{"num_attention_heads": 2, "num_key_value_heads": 1, "intermediate_size": 640, "norm_place": "pre", "rope_theta": 78500.0, "qk_norm": false, "lr_mult_qkv": 0.4, "max_grad_norm": 1.0, "schedule": "wsd"}
MLP neurons of a small language model. Each row is named by its layer, matrix (up: input weights) and neuron, and shows model dimensions 0-159. Each number is 128 + 24 x the weight over its row's rms, rounded and kept within 0 to 255. Numbers have three digits each.
After each neuron's rows, "fires after" lists the tokens most often just before its 100 highest values on Wikipedia text that the model never trained on; "fires on" lists the tokens most often at its 100 highest values on Wikipedia text that the model never trained on. A number after a token or word is its count.

L8.up224:125135146146113132089123097093099167101121167141119135084111126100148140135157101115086099101124113126111123135182117142079106144157172106145134123108092113137085099160115159133139087146136138096174158145150103110117080155098173114084186135111159116156117115099115114120139135137127117113143144135148152157123133104177093126131167118140158137135148137127118075125172084152120087118159160096152115138129127114144133134137137107124143150127119128122133094096094090131126113165136157
fires after: "2" 20, "3" 14, "," 8, "4" 7, "An" 6, "| " 6
fires on: ":" 38, "," 22, "t" 7, "| " 6

L4.up190:103130137123127127126166125137127127109089157109106163160102149127138156148143104128110166110107175111107069147136142153133174131126145130149161141136147129107135134144174114156118105138112148136126108130140106124148158162137111131117124091122079142116137115169109160129111125101126113154131139173081167105134113111082097059188081153116152144113146110131153130095081108156112116161159114183127131160133148155143132165156177150131133120084099120137155113124122143154104112122126123
fires after: ", " 29, "However" 22, "ally" 8, ". " 7, "ile" 5, "ly" 5
fires on: ", " 61, "which " 11, "where " 10, "and " 5, "Although " 4, "While " 4

L9.up570:186119101126118145100141083118117150103093172127103144099170133124171122155147146153075146129134124124111091141145189156115111124158155090122119111123184114152144141137140148140153156089120084134128114106117119154109077109106107100080159106108102129142151145113151146114144121095100128125124146098117164148140118117109109119123108159181151161092123135136139138138141102129122130139178181126159134149144141143123110134121106085095115143113126112139147071115106102098117133125138171
fires after: "| " 30, "," 26, "$" 9, "." 5, "−" 4, "+" 4
fires on: "9" 13, "1" 9, "5" 8, "2" 7, "0" 7, "6" 6

L3.up514:132106115149078145101159109110121149150129114134161135145132145077095133097125129104128167105141109163084104095127134101132097192108136146155111134153109080119144158127114095164156102100134126135140104120141117113134142112163119139109154124119173146108138168097128138150104094136121138160128159155106100129160145125106115127149095152083161089073121151125062146103132120090147082141146116140143156125130112110114145125145152117160106098135101117117111128151091128166153096087150104
fires after: ";" 20, "- " 10, ")" 10, "M" 10, "}" 5
fires on: "\n" 46, "Time " 14, "time " 9, "V" 6, "ore " 4, "5 " 4

L11.up71:160123136118139117128135135117159127169113124158162113097149170125123139162124106154137172142097113132153161172093107136152148094112101104122189129126116115142153110125126120121141124111065117095104121135117101131185112171149152136194153121172146172132151119127098116146129096073098115150090101135114150118110100102129122124146128138134181139133128171133175104133136131115156124129128126152093155145209132140138151129106125162153149145112130126151138126123130083129114106130142105
fires after: "|" 20, "\n" 15, "Lab" 9, "." 8, "in" 5
fires on: ") " 37, "\n" 21, "|---|---|---|---" 19, "6 " 6

L8.up584:145108116121109166081114156104130080141144136108155101141116125143135124099127149118143132088104107137118106149185117063154131081109092133140116115141125172119059131124109129105126104134124146108137159185129134165149114113135166158136169132107135141149129112112143161148113092122157087146105101155120146116100123141133162129122109104125094109151164133118151089131143158139102124177192130182111144096143156105158156144119152104134157148180120129125139123151129127114127116113100133
fires after: "| " 56, "S" 12, "s" 6, "in" 6
fires on: " " 56, "\" " 5, "é" 4

L11.up76:104090109107109112132128067071136137112114150146183126148159133090131139124111163119097179154137107102102127150130171132152096141119121121097144136133133135100073138118131123150149129150163113122149108133171108133140139138127137115174153116155138099105108124124104159150087104113120153103124103141097133158100150128094118139127128135141198128147120134123176104120149089138161127111146130133119149142112097101175125137095076151157115149174127132158102116134127080143157118157128176
fires after: "." 29, "| " 19, "\n" 12, "in" 4
fires on: "5" 15, "8" 14, "6" 8, "7" 8, "s" 7

L3.up55:135104093134134126123125152150147140129139165135171129091139161154101134138119126136113136135138101119135132110158154137165121129154123183147184108090107166115135178136147112177113118117132149091151142118153120115111109084107116116114118167172119076132130124179127112142133128123187149119122125127162156182110138134133121096108124066136131133158137162103109119105131126106158147155122134142137146105165110111119105159142110168120096111143129109091130132132180147171067132146136080
fires after: "Su" 27, "B" 6, "Sh" 6, "a " 5, "Ra" 4, "ac" 4
fires on: "z" 27, "r" 17, "La " 7, "yr" 7, "u" 6

L7.up398:156141127149118129132116153149104121135095130105100155087132149157154151136123118105146184134106119131157155124106129120113164101119108120123098119134105128133173122110122128148137048176147107113151109157105152161146118164110108127145129104142148072111108168112061146151093133100097106125187167096143151126115154092148121144144125140110111097188128118127121124088079110132116065156123147159145120137184123127109122158163136123143116130124106122129102139144124135112128129126127153
fires after: "| " 54
fires on: " " 17, "." 16, "5" 10, "+" 4, "4" 4

L3.up49:156125114106120092137124107079106141106125085123159122116130081180103127135148137110136121098148129188164151108109149163150117142118131126135143140158135113105126173120144083155168114156127122108161108146162127119120110142156164146154121053127134136124123147114134076162164073133142159141137149146115145114116123113135166108140119142145127092078150110112109116171176104145136127116142112086142096106150095132129129172114151151191141162119115112135126101143126104139138111122148106
fires after: "\n" 68, ")" 14, ";" 5
fires on: "- " 68, "\n" 31

L3.up526:133093094121127152135166124110134130115128125110110159137139121174129160092128106131152104143124139093112127147092140155131121143128126125135115141186133115112126159126119118118143115120133135154187090100145145115145102105132135170139139154118115145172107163105118186134088098118132168153130104154144122113130127154144062087115111145109105130094098123097117095048146138143103166165143140109100135123118146109129161177154116122156141102100106172127138125142071099125128131147090164
fires after: "was " 12, "em" 11, "T" 9, "G" 7, "f" 6, "b" 5
fires on: "released " 27, "our " 11, "ple " 10, "ought " 8, "estiv" 5, "fication " 4

L10.up463:114104129145157144079094107115155141136126125153126129176124128147147152180146159108148104065177101135159128156149122139075108130152112148174111124064102147128124169144139140157097134124138143159060119129147146131104140118170125112131140113122126107133113120106157154139135114157141120119147150132136139161108144138142141172111159109110142129127123151161121147149093119142103163143143092164098099185138175178127134142127109131166092102157153118122122114113122119112117138086116101
fires after: "(" 30, "–" 14, "| " 9, "- " 6, ", " 6, "-" 5
fires on: "200" 33, "199" 24, "201" 11, "202" 4, "196" 4

L8.up45:151148101119118112110115155098098133130105081170141162131146083116162130119095126124134143128168113129087133153145094173157132138154107190150156112133144137146078166127116143098095103096123105152168149176162148116091168133134130144106094119155109116150103105086099119115166108121147157137147133103146152141130158107108124087087125113151126138128116105096136131125105138123124130101146099143140095161096144117119070117094134125125085125103096128111130101148110131183100139108137150
fires after: " " 16, "\n" 14, ") " 9, "th " 7, "million " 6
fires on: "| " 97

L7.up9:173111123165092140123115153131135140143137158138169124097103068125106130125130106136121137168120086152153097119141148104111110130149166115138142142149116147129075146174134110140157130100104131117175141128132098083145117099130118072081133137129097094161161149113136138129140154119101113125104096132122128091100119164173157108121156141131107131134142091129140126145098168074113091141128129126149109149156080104125113120119129153147096076132185139120108139138130152142136127123063137
fires after: "| " 20, "2" 18, "3" 7, "4" 5
fires on: ":" 43, "January " 7, "on" 5

L10.up453:155129148159109125119114160133180145131096038142144111116107119129134119149164118082125130126116132092153123141140080168103157137083176147129171177140102108139155081149120130136114158140148150142131066091130121112136119118130116127139151125112117150159142090131148092113074140133094097093115101139107126141089135122113120136145155103146146101151143111127148128103106151127148092120146120117131117130143167126133147090096129139147122099126135112092173150114143128142135133193097107
fires after: "in " 21, "17" 11, "15" 9, ", " 9, "In " 6, "September " 5
fires on: "199" 20, "200" 15, "197" 14, "191" 8, "5" 6, "4" 5

L4.up571:133097179086144141084134128149153108129105161096132137140170134147115181090139130126132150115114132114167175142128139119127107106107181093138112107114125144162153107086142055121138068143090142113116094157119140133121132124093152144102109144156100139118085101120138125147152150128127139103128099134105126114142084095106175178107112128102123121153114122090146098099127124138102110117157163128100111080160160155157144157145133138157124110114158122121104160105116123131114138134155118
fires after: "| " 64, "a " 4
fires on: " " 62, "For" 17, "pro" 5

L3.up170:152117116115116123163157166100115155125126119144140136125123089149104164126169114117149107106123130129178093157125157069140118152146127136125120160148141115099115155156142145183134102145160100101166147115140113053100123128111149117165145101135123134129132158151074091087122152119139127136152180120112111120095153130160157104216117142158107121137106122128150103103121136114162116139125121152133177091117111125114134113146150147117106164124131120127164110153157128127139109120175140
fires after: "\n" 53, ") " 8
fires on: "- " 53, "(" 12, "′" 10, "| " 7

L11.up159:117132111083173108106115129135112119165131108118146095150141103065140137121124139112123125122152131110092148132117105056097123145147095067109157137092163120108126144127111141061101144145140142108107129134102101111138116153133143124101133102131145141110142162126132180110118112100104173115117167126161168106139135114111142115118137163160119142128138134129117157134103131148180092126151172190154132122131135069149108148141127118135121137113140072097116137140139131107092161139121082
fires after: "| " 28, "," 19, "\n" 10, "\n\n" 4, "59" 4, "the " 4
fires on: "1" 24, "." 23, "2" 15, "8" 7, "| " 7, "3" 6

L4.up438:107149123132157152124116100122109147147105107090098122086144111121089171144170129139102158111126130097140098154148092160123116133126138140112132128098123168178137140124141089153126128127085113105102174165111120175109145128134169148124111125128104097121108129131166109128152138116108083126100086129108173167130144116142141141120134133104118106121146144159196136122088083139123132151172104127163088108111096104156104152177123171153132111080089094135142114140133109138110151140142118
fires after: ". " 54, "However" 11, "\n\n" 8, "In " 4, ", " 4
fires on: "The " 50, ", " 11, "his " 9, "His " 8, "Its " 5, "whose " 4

L4.up123:141135151102160144066168098124151171155183109130138089135152125137129131146110102125139141125080131173155124131089110147126096109170180130148098142190147126135121114108106140176132145158167136110099136118154125116169111096120175159134157128133152096107180130138140131123131098127130135125140121122105132136119159071105126119149137146126086100119104085156114100136115099135152148137156090130144113106137113106121148128136072114135160151137096140118161147122129147148139132088097106
fires after: ", " 55, "S" 10, "M" 7, "k" 5, "W" 4
fires on: "but " 38, "and " 23, ". " 7, "tro" 6, "ul" 6, "or" 5

L9.up503:132126111140075091084133121167168152115108132154142095111134111130140108077164159109104165130122152113127145133113166148121135091142150138116185153112094109140142125155142181189148132103146152147058106142117122094141139096146173158156109138116120122144122116104122154102120135117112091100096143150119109150086137135118141118107126117157116111112144191135155138079142123151120160114134115150126153168161119141154116112111148103162146117113110119098139126146110130155168115138105091
fires after: "(" 34, "–" 19, "in " 8, ". " 6, ", " 6
fires on: "199" 18, "191" 10, "198" 8, "200" 8, "bro" 6

L11.up483:117086163120123121128139125133134139115117132150140136141085118107087192114103123100135111114135093126130168152156150119099162142132162149117126123159118114171135156106136149134121172137104130098122142134111111150112121123128128143126072118148103127101105126118119118160212095101141158151158112123127137086114177101105117105114137134095104123145139126130112136129160122169119055132149132121131107157115170141125174118145200111171146098169121099135130159084143134154139127109146118
fires after: "p" 28, "\n" 24, "| " 16
fires on: ", " 28, "| " 24, "\n" 10, "$" 9, "v" 7

L6.up129:119100109090128121100141111111128128091143116136111102129135084101129125117122135150118134111123106101152156142186134109182121120165140158190113110113111144102135109100126078152145155190109132108114113159149176157130135109098138152188124106145155114123155126150132097140146149130066130148124128128099146129182132133123121134115165127129137097099155106120121092167142123129126078090143172096146170093126129124115146112106134105174161140107120121122135159135142123143155154145170150
fires after: "km" 16, "." 10, "/" 9, "\n" 8, "ity" 6, "ol" 5
fires on: "^{" 21, "/" 16, "km" 9, "- " 8, ": " 6, "): " 5

L7.up480:123089102119066164119106090113130142138155084171146173157180121125144123101098155125142112137129157133116167131115158122151111148163125160117146142107138106109123137136125113147149112102106141119120085160103100144105122093111145146112157135152120107135078179127143109117149110100135137116162142137121165153164112120117100097118131119132144092167106110177089116103107135164119112151112158139140127129120165124148123125074122168111135113166131143157115103161135120158159094062110145
fires after: ")" 32, "|" 29, "| " 22, "\n" 10
fires on: "\n" 62, "2" 5

L8.up162:159103153156106110142141161117142143136148091149121118143131096157140158086130108132126126183125150102138141088154140145177072089138133093147146140077137192110107128129140127143159124138117152138130139133090105132113129127106166157140127077139136133181118092108086132132092077117121162119159087145129116117134118137120156151127138089155131126120127157162131086119174122120139131130151099140151126124195155099164142133139142154116137122130108118126121163126111140139112153149103190
fires after: "| " 96
fires on: " " 93, "Con" 5

L8.up362:147164151139139103103128128102131124164164122150161129143128116169111169159119143144152088157155096142177087103150116171120130107177134118101157128099114089148137133096141104123144126151103147147099125144121106151158177117119122130122159139093111134146090092084133129128130138139131153094117058133124130116140148108103147124086161082139106119151113127106154124094127160159170100126094130141099079143147138130073135145110135093121124103132119122154129108129134091160116170089124105
fires after: "| " 34, "P" 14, "No" 9
fires on: ". " 26, " " 16, "Rec" 13, "os " 4

L6.up484:148126127116113179191143104093145137130133135156146120108141114120103159116144161083135111087123115145175071123156129123085156122130115154148136106158161130131089139138135132116125121143094099066156182143075116122133148129138154117096149124112111161166112147113089167133109130167126144121106127163130159089120120111125131128165147167119102152133153120120197115135116132149116184089141154111129133131141092124132090140142114106126116132113138141117132125074125126139175157134147144
fires after: "2" 19, "3" 14, "1" 9, "4" 7, "2 " 4
fires on: ":" 60, "| " 35

L7.up155:120150130109152126158174171114138150119104127098144120132102088117145153121109132118153142142125117170126143132136113134113051098151101137107097144104135143141105149176126131137106132152109127135144111159153102134110139122139155109126150138150171061142117140098108109139133107104099118113133187113138132132099136092126132120163113161158129128081168091114138181082115103136061138102142134135144102143162124144154122134096151134109130140127133172129095147129148117149160140066080144
fires after: "\n" 29, "|" 25, "S" 5, "am" 4, "An" 4
fires on: "| " 31, "\n" 29, "i" 5, "and" 4

L4.up88:100195149083125125104124110112084115123149159164162156164118115084126096100111130093143086130143103157146114133127121081111141127140132127091110140118156111122141158092115138133128139119141160130096108100127076105175124124094134152151142105102110136182147129151157149081094120122114147122149119140172144161166114080102130109151138152146118101139133130097145094159121129135131133115098157152110147079154116133164133092164123108122125117100108109159114089132136137141126136138066140
fires after: "|" 63, "\n" 7
fires on: "\n" 63, "; " 14, "|---|---|---|---" 7, "un" 5

L6.up69:110123105111129126130158148178171140103144106111077091130155054166098143137139113112115130134103093105162130113128151174129077129099105128123140130159109189116143136132118115128165146105103120099134134123144135156167131093154098155104148150153143118154126127124115135095121154126134140152119139116153103156090088109132125126167125156144134152080154109136113107181135141101095075160126076130156127136142106081117143142115076171141107111124146123153123162145148123134133120149132137
fires after: "| " 27, "k" 9, "enc" 8, "av" 8, "j" 6, "ay" 5
fires on: "0 " 17, "a " 11, "v" 8, "1 " 8, "an" 5, "un" 5

L6.up532:132106117124132102161115076155130113107078119125125164178074122104158142095156091076126161127095127109150115163121170164114156111162122158159172139109137190114117154127143111119111146108097134103141092121098125116088123109131118140178139108156138113103164160102146158144135136145124133148135128090121131120087110127146108153138150121127112138111116116126127169127168060160120156135156110132170132140131092140125144155129112137145088157124113136109138145107085119120095165125137110
fires after: "\n\n" 63, "the " 5, "a " 4, "\n" 4
fires on: "= " 56, "=== " 10, "202" 6, "\n\n" 5, "-" 4

L4.up401:184134120102153160155170100137123160118135115167135140095113107148093154154143088141139120135132114143143158145146149094163130125124141162120120143137122156106151122116105143131129158139142088145065146138124126150101133152159127161167101128137105129123170117122110102157093130120132161142132167124106140115101108086109148150184113136129129118140098156114094152123167073157121151111143116116132113128117050103134168145109121137099061111103121140115116149118080128165118133109122095
fires after: "\n" 49, "." 8, "di" 6, "\n\n" 5, "the " 4
fires on: "- " 46, "\n\n" 11, "inv" 8, ". " 6, "dem" 5, "== " 5

L3.up193:117121108156140108139124115132176113147112150127164139118161129146132131110129119122146154120137105136161117115111141150181152117145166122153132156136148105126109127118152101141186122135145174088169160105123125150119117125071149191178118115116111155176125155129106131143085142135157114086116128145151127133112137140151124138158179160117112144150147136143137076072122094146138143112125162113135116122124126167156121155164109137080104109108152127110106158127139092102098147153189161
fires after: "| " 63, "3 " 5, "2 " 4
fires on: " " 63, "/ " 23, "- " 9

L10.up219:168130127120110104109110115105153131116134134174135124091115135151109142113149120187127087108137159167122160135139127131142107112183166173125143123140123115130098114169125178126110142170142130134109119140125140162090144131209108179123132117164105090061181098159097129136108121096116133140114122122127125112115099130100141130116133120166101147127117148105145113091128115112131095175124098093153111121148154130146177097082120143149150129146104158135109140144110104109133135115103120
fires after: "\n" 42, ", " 10, "(" 9, "| " 7
fires on: "- " 42, "u" 9, "202" 8, "Su" 4, "185" 4, "\n\n" 4

L8.up222:145108119108151110146153126133142087161173150135105129124146108136116129133136196127140108135086120153118167129116160102114131105083140168135140128128183101160135113138140124152113161126095147151113076151175153112126150099118141181098102137107160126124166154119109111127126117108118117101131118099153102095127176163153145113112139113116142121138162105111152153175180102173128182123100164124139131123110150127142142164102118122104140123094118114142141143142142111153121070085100125
fires after: "R" 27, "S" 11, " " 9, "A" 5
fires on: "Reg" 21, "ad" 10, "ed" 8, "id" 7, "gr" 6

L6.up535:139125116168090128115144112192136121106165113170119132153121107128139120085120145096087155143132132134132152182127134139104106116147121152112109102105140151112170115116138173139107135143115083124125117114132103160104135112168093137128134098164121164138104154145136137117138153094150130121126138104117112216126164106108135190060129134074126137156142101142141124148111118156116112124107133122154096109129102116142144132133147121150121129115159109119106089152142108149139066132086095
fires after: "(" 56, "- " 12
fires on: "201" 39, "202" 37, "200" 14

L9.up226:136081129132141127142150134138132133107153121143169151139163124146119108163142095092111088136083157090161112133119134080106185136155151085133158147125139147142125102112125101155129128131085092115151143106101121170135104138131152129100098121103138149131112140118128162098144182157112131125147095125145081119132080114123122121125203108121098131092115112128154116137126086113145087159149113100109116136160148148134159116137092126188112142146149116166087130115131096118121111146174130
fires after: "2" 19, "4" 16, "3" 11, "1" 7, "5" 6
fires on: "," 75, ":" 23

L11.up249:151158140135113135119114132148148147128109126084129144134163105090098133126143097089144094106062151155155152165161147144096109136119141109103148157084091127152156084129142131141125120123116105112078130127121114137110125130133129134114144169145112106135108099125109129149166149115093080137142146075101152173141134165143107163099129119143089145086162138159166150143102088136146129139139124131146068103146115136142131146149135102142134148116120049130086101137124091120112112124100133
fires after: "| " 24, "on " 15, "in " 12, "On " 8, "born " 6, ": " 4
fires on: "201" 14, "January " 13, "September " 9, "November " 9, "July " 8, "May " 6

L6.up564:108124148128107197131130131136143111098143158116139160126135071104118144065111129145145144151108115133143105102092140155120115102149118130169135118138116131136138103173110166157116169169131150126096143121127119120127130152104157154122148116132090132153104124151153140121146117073150182163135099122116181161117109099102101093138174120136090106164121144089170140110118165144118098157134105107174143133117129133116110133099125155110150136137144157185123151168089121136106125125120096
fires after: ", " 24, "; " 16, "T" 6, "R" 4
fires on: "B" 27, ")" 19, "and " 15, "but " 14

L4.up80:137122124130152129173125095148136133098149162129142136144146148179096105115134133149084100154119120159128105152145127124148126123115126156129095110133127106142109081140135128113099099120086106064108135163129172131138125112107140137142169095124137103127141137118123163170087181171129116115167109106129100159158119136140105101132138153131146160171183117154145079136135126148119180138111110107141099123167156087096132110091109135149138114126118107114082159102150156114132090151090112
fires after: "S" 18, "R" 14, "T" 12, "A" 9, "H" 6
fires on: "ar" 15, ". " 14, "as" 11, "ag" 10

L7.up344:145159149127118128088141098094152134143151125110123136120145121127118161118190101128140119121115156110144127143110145168106091123109169112129137146128126088136136115137132144109159136115136121142081090174122167129133143117098164108139201132131150112150112121113110126103135135112131076090100118140120120158083187148111153125129172105130112089086107132082099154171159154137115161126148132176148110137153133143091100122124134167115141108145126146103177131127143072129120144093099103
fires after: "in " 27, "In " 11, "17" 9, "–" 9
fires on: "193" 13, "191" 13, "192" 12, "194" 10, "7" 5, "5" 5

L4.up264:120144106083127101100113099145108131093145127159111134123165125100101119129131131105104122218164101143159151152143121128163126118104096148100165125098094130144141123145108142165100146094080121089096130159118130139131113103130125167159151197129148129128106156135133104118133149091080109129136142126102111135120126119109149128103110143138142113122116127143180133109137134131111117114153128083111115156132112115153179152145168133164126098158105117124066113102136074133137105157094127
fires after: "|" 32, "gu" 13, "\n" 8, "dec" 6, "| " 4, "rec" 4
fires on: "\n" 32, "it" 20, "re" 14, "|---|---|---|---" 9, "bre" 4, "W " 4

L4.up555:106149132098135106139134141151124147160130153074112164165126119152112139105156102116157189096107091123118139106168097146160162153165176120145127121146104150103166132144131129101121111125174131167100136103104136139184085140108140119110134109116165115127140125069114118177089095164162142109123118161113139146093108135110154140138158144150142141183131103139127105157134108101113155145126135129168158121144141083158156122134117134134118121155131080118158115093112091137113120128121116
fires after: "| " 19, "F" 12, "an " 7, "and " 7, "V" 6
fires on: "el" 28, "al" 20, "." 15, "is" 9, "on" 9

L9.up457:161140087110129138121143076125090128131155120086140136144117158123121129165158156095140145098131100092130138141131113168160161134161084135117178114093130106102133146142113143156152096125135152152099134156149158082128099144139145155139096085111104091159115133128156122084103095125141157110138151113129080120113133130097128101153129127107149154119108137142163166149094132123139135156150157126136159097144127118134078147107142153147140117166086095105134106116154149132111163136193168
fires after: "| " 24, ", " 14, ". " 7, "- " 6
fires on: "J" 29, "K" 27, "R" 12, "L" 7

L10.up68:157116094150116120048137139119130149126152129132117124106162136111126162134145084114129167092117097110155142159121132119128106134151109111163172177119189085111131119139104140135149125163105100160113168110120126080126124162119149137078141142131108107133113136124120150130091122136103112144133125131091168130110124120109129124114139116126145170112106081103152146173141146144155113118149199116084100105144091089102099116142100117130120139124138108122090183090106134138151137151143128
fires after: "," 26, "3" 12, "2" 9, "4" 6
fires on: ":" 39, "′" 15, "9" 7, "°" 7, "6" 6, "0" 6

L9.up291:149139098137071154128141139107152111152122148132133125135132145147093114102171110120170130123141125101115138139126141089125114076108174115134120134119149087117147134180112163101177132168133091151137089162131110111108172137140127141129115112129111146185090090099138155139080113121108122151113123157118136132106101176136131153128131090128111170127127160136165123123099162108096143130179101169143116084166118129124135137112093196161113137126153128107125141154127105122154120135089142
fires after: "(" 25, "–" 12, "On " 9, "born " 6, "In " 6, "in " 6
fires on: "199" 44, "191" 10, "196" 6, "December " 4

L4.up393:135137129191181166095113103116158045136136105176167128112143128108144156126167154110125125084160115129113126135112120122097144134152078117132149084105116152150125118167142172154098106114122121139117122147133149129157153060125132134072134108105135118125142127095117109119115111100150188114090128107113131144163151127144128121123123122133109116114144162170161118103145138140134116112122151142100123152128153173124134102127162081125112125154166153088138135103144104153149128132129130
fires after: "200" 24, "–" 14, "201" 12, "197" 9, "198" 8, "199" 6
fires on: "3" 18, "7" 12, "0" 12, "9" 10

L7.up134:157144143124111148115164139128100126100167102156104125124125112146100148119159144136104171124143107127165162102150118107140105116084089116113148120116120132126120139082162076108143137061142127078129154123151151148129121126146130143093131119138112137139093108150157134135169136126141167170094123137109137131108137122178121163176087131090157112141092109161091156112130157131146118127159084135160150167140134120096144166138101108151140098120132074171124158095140133142115111111117169
fires after: "B" 15, "| " 13, ", " 12, "the " 10, "M" 8, "of " 6
fires on: "B" 27, "C" 25, "it" 10, "T" 8, "G" 5

L7.up210:128136164121098097105112115118152130152102158148152130134108136129154144130101109087137150155120133138098136140135104127140142113169165112099112132136126094150138146108114094101098092102176146070125141111096091105130111153106073106122133126175131132147136142122169100110149157127143138161135137113119162136113112076126103151151155125117114098133163092172106104144121154111088089117128154154126127143166156157092124194160143152129111158099125118130156145112096141111148164085153167
fires after: "| " 23, "ing " 8, "I" 7, "Home " 6, "3 " 4, "tics " 4
fires on: "| " 43, "L " 7, "en " 5, "25" 4

L11.up449:129142076126105113156117113126133131152092118128113106104173144161107137123123116137164160153138156125117147169142173135115118098127159128123146105131121142123109158144152164109142149165127155141119078138106131168091124124126121167143115130164134111094110114103157139142167169154161114152103154167170145113095134146128136141132132135120130192152107154116141114160157100138091159106126086138169148125164126097138118131116079160164131129127112103180114119135145134097134118118056085
fires after: "| " 37, "the " 16, "(" 7, "- " 5, "late " 5, "\n" 4
fires on: "199" 16, "17" 8, "200" 8, "201" 7, "202" 7, "15" 6

L9.up556:129155142126141143108146126152106143113123099152165122100129136157123123087149149132095141146139091183152107138113164119163145107137090165146114126142144116148096085095121116178137104114071138139115128129118126147167138079141120150105109081136102120116109147122195136150128143152100177124126133119100121166118141136090168129104140172136126143132111156170138137138166122120126149161137093159117149121135148111118109134079099105124091123079158163078129110165123108105155125154134114
fires after: "\n\n" 21, "| " 19, "(" 12, "- " 10, "–" 7
fires on: "200" 38, "== " 21, "195" 9, "193" 7, "acc" 7, "198" 4

L3.up619:102126144115082137092124160135084118111108144150139158112093110083154117124121146134109154177120151154125147121109142104087124102112150116154112149147133138102132140115113155114107143124115135122116122137110147137112158133130107107111130150127101168151124144109130091155091136133112140142195165167134134133108076110147142118128092178130162126142174106160087133156117166147103099145059176130121075142156152096120109125126132126106136145130142086143128112163114196149120127137093110
fires after: "\n" 94
fires on: "| " 91

L11.up182:171128124092129111095097122139117163131176106091155158141129124108134127129140126104115112111067135109166101121149139129118136113125119136098150154101126134145110117170119123136154134073135119159116114155095136104109107089121106086096161115112148148119162143120126120114194118156125135139093153159106147113107129120159137138148154109154080168127114137134148098119136110146146135116151151060142108117160100091100092145155097187138129110140128105103159115127136156178116075129121159
fires after: "in " 28, ", " 12, "on " 8, "On " 4
fires on: "197" 20, "$" 14, "202" 11, "198" 11, "." 6

L11.up172:152109118068110163138142114147159092144088122165101152141136146137138147133165153096109102153101137111159181150178119138145148100145152145111147171121128143130116140155119129083161150120129130113103113090135118120106118076126099111138106104116136104093144116120133131127096181119153116119077162098171100139133137126104148151155150132145130150120121167071151125119127121128116192151124139118160134159162139117110102116131094119136150117097125126146066149146167113127127137135154081
fires after: "the " 15, ", " 13, "(" 10, "| " 9, "in " 6, "–" 6
fires on: "199" 25, "202" 8, "201" 7, "189" 7, "Moh" 5, "198" 5

L6.up231:153138121122129124100119092123106133137137119149113072103140094158159093125158145135168115089081139120153184122099067104162101094151131121081166098105155109103123113100153136152126136104153132163115135097128145137094134107167110167115092141137121110127171154134170132108175089149116162149097126113137134136094112144157113125136138121134088129134153120127122163152114119144125137160161129119137133098157121077117178109118137177133111095155143121123107145105142166107152123093140139
fires after: ", " 51, "), " 4
fires on: "and " 67

L3.up183:169124153167131132150108140124091112108140186146118091145100140169138113125162115083150162060142161108128124152123121136130115147170157141133149124130139136090078113150084134123134106163177137133133145125121124140134161159162100168159112121137135094165130104099117116097150135134146143082125129115126154138146148139109134123166144150164152100150156163120102121155148112121119143125136104103119117131131148152129105132123119141137152196101113085103142125107138174108162124182125079
fires after: "°" 20, "ph" 11, "th" 11, "pos" 10, "comp" 7
fires on: "il" 17, "et" 16, "sib" 9, "-" 8, "31" 5, "per" 5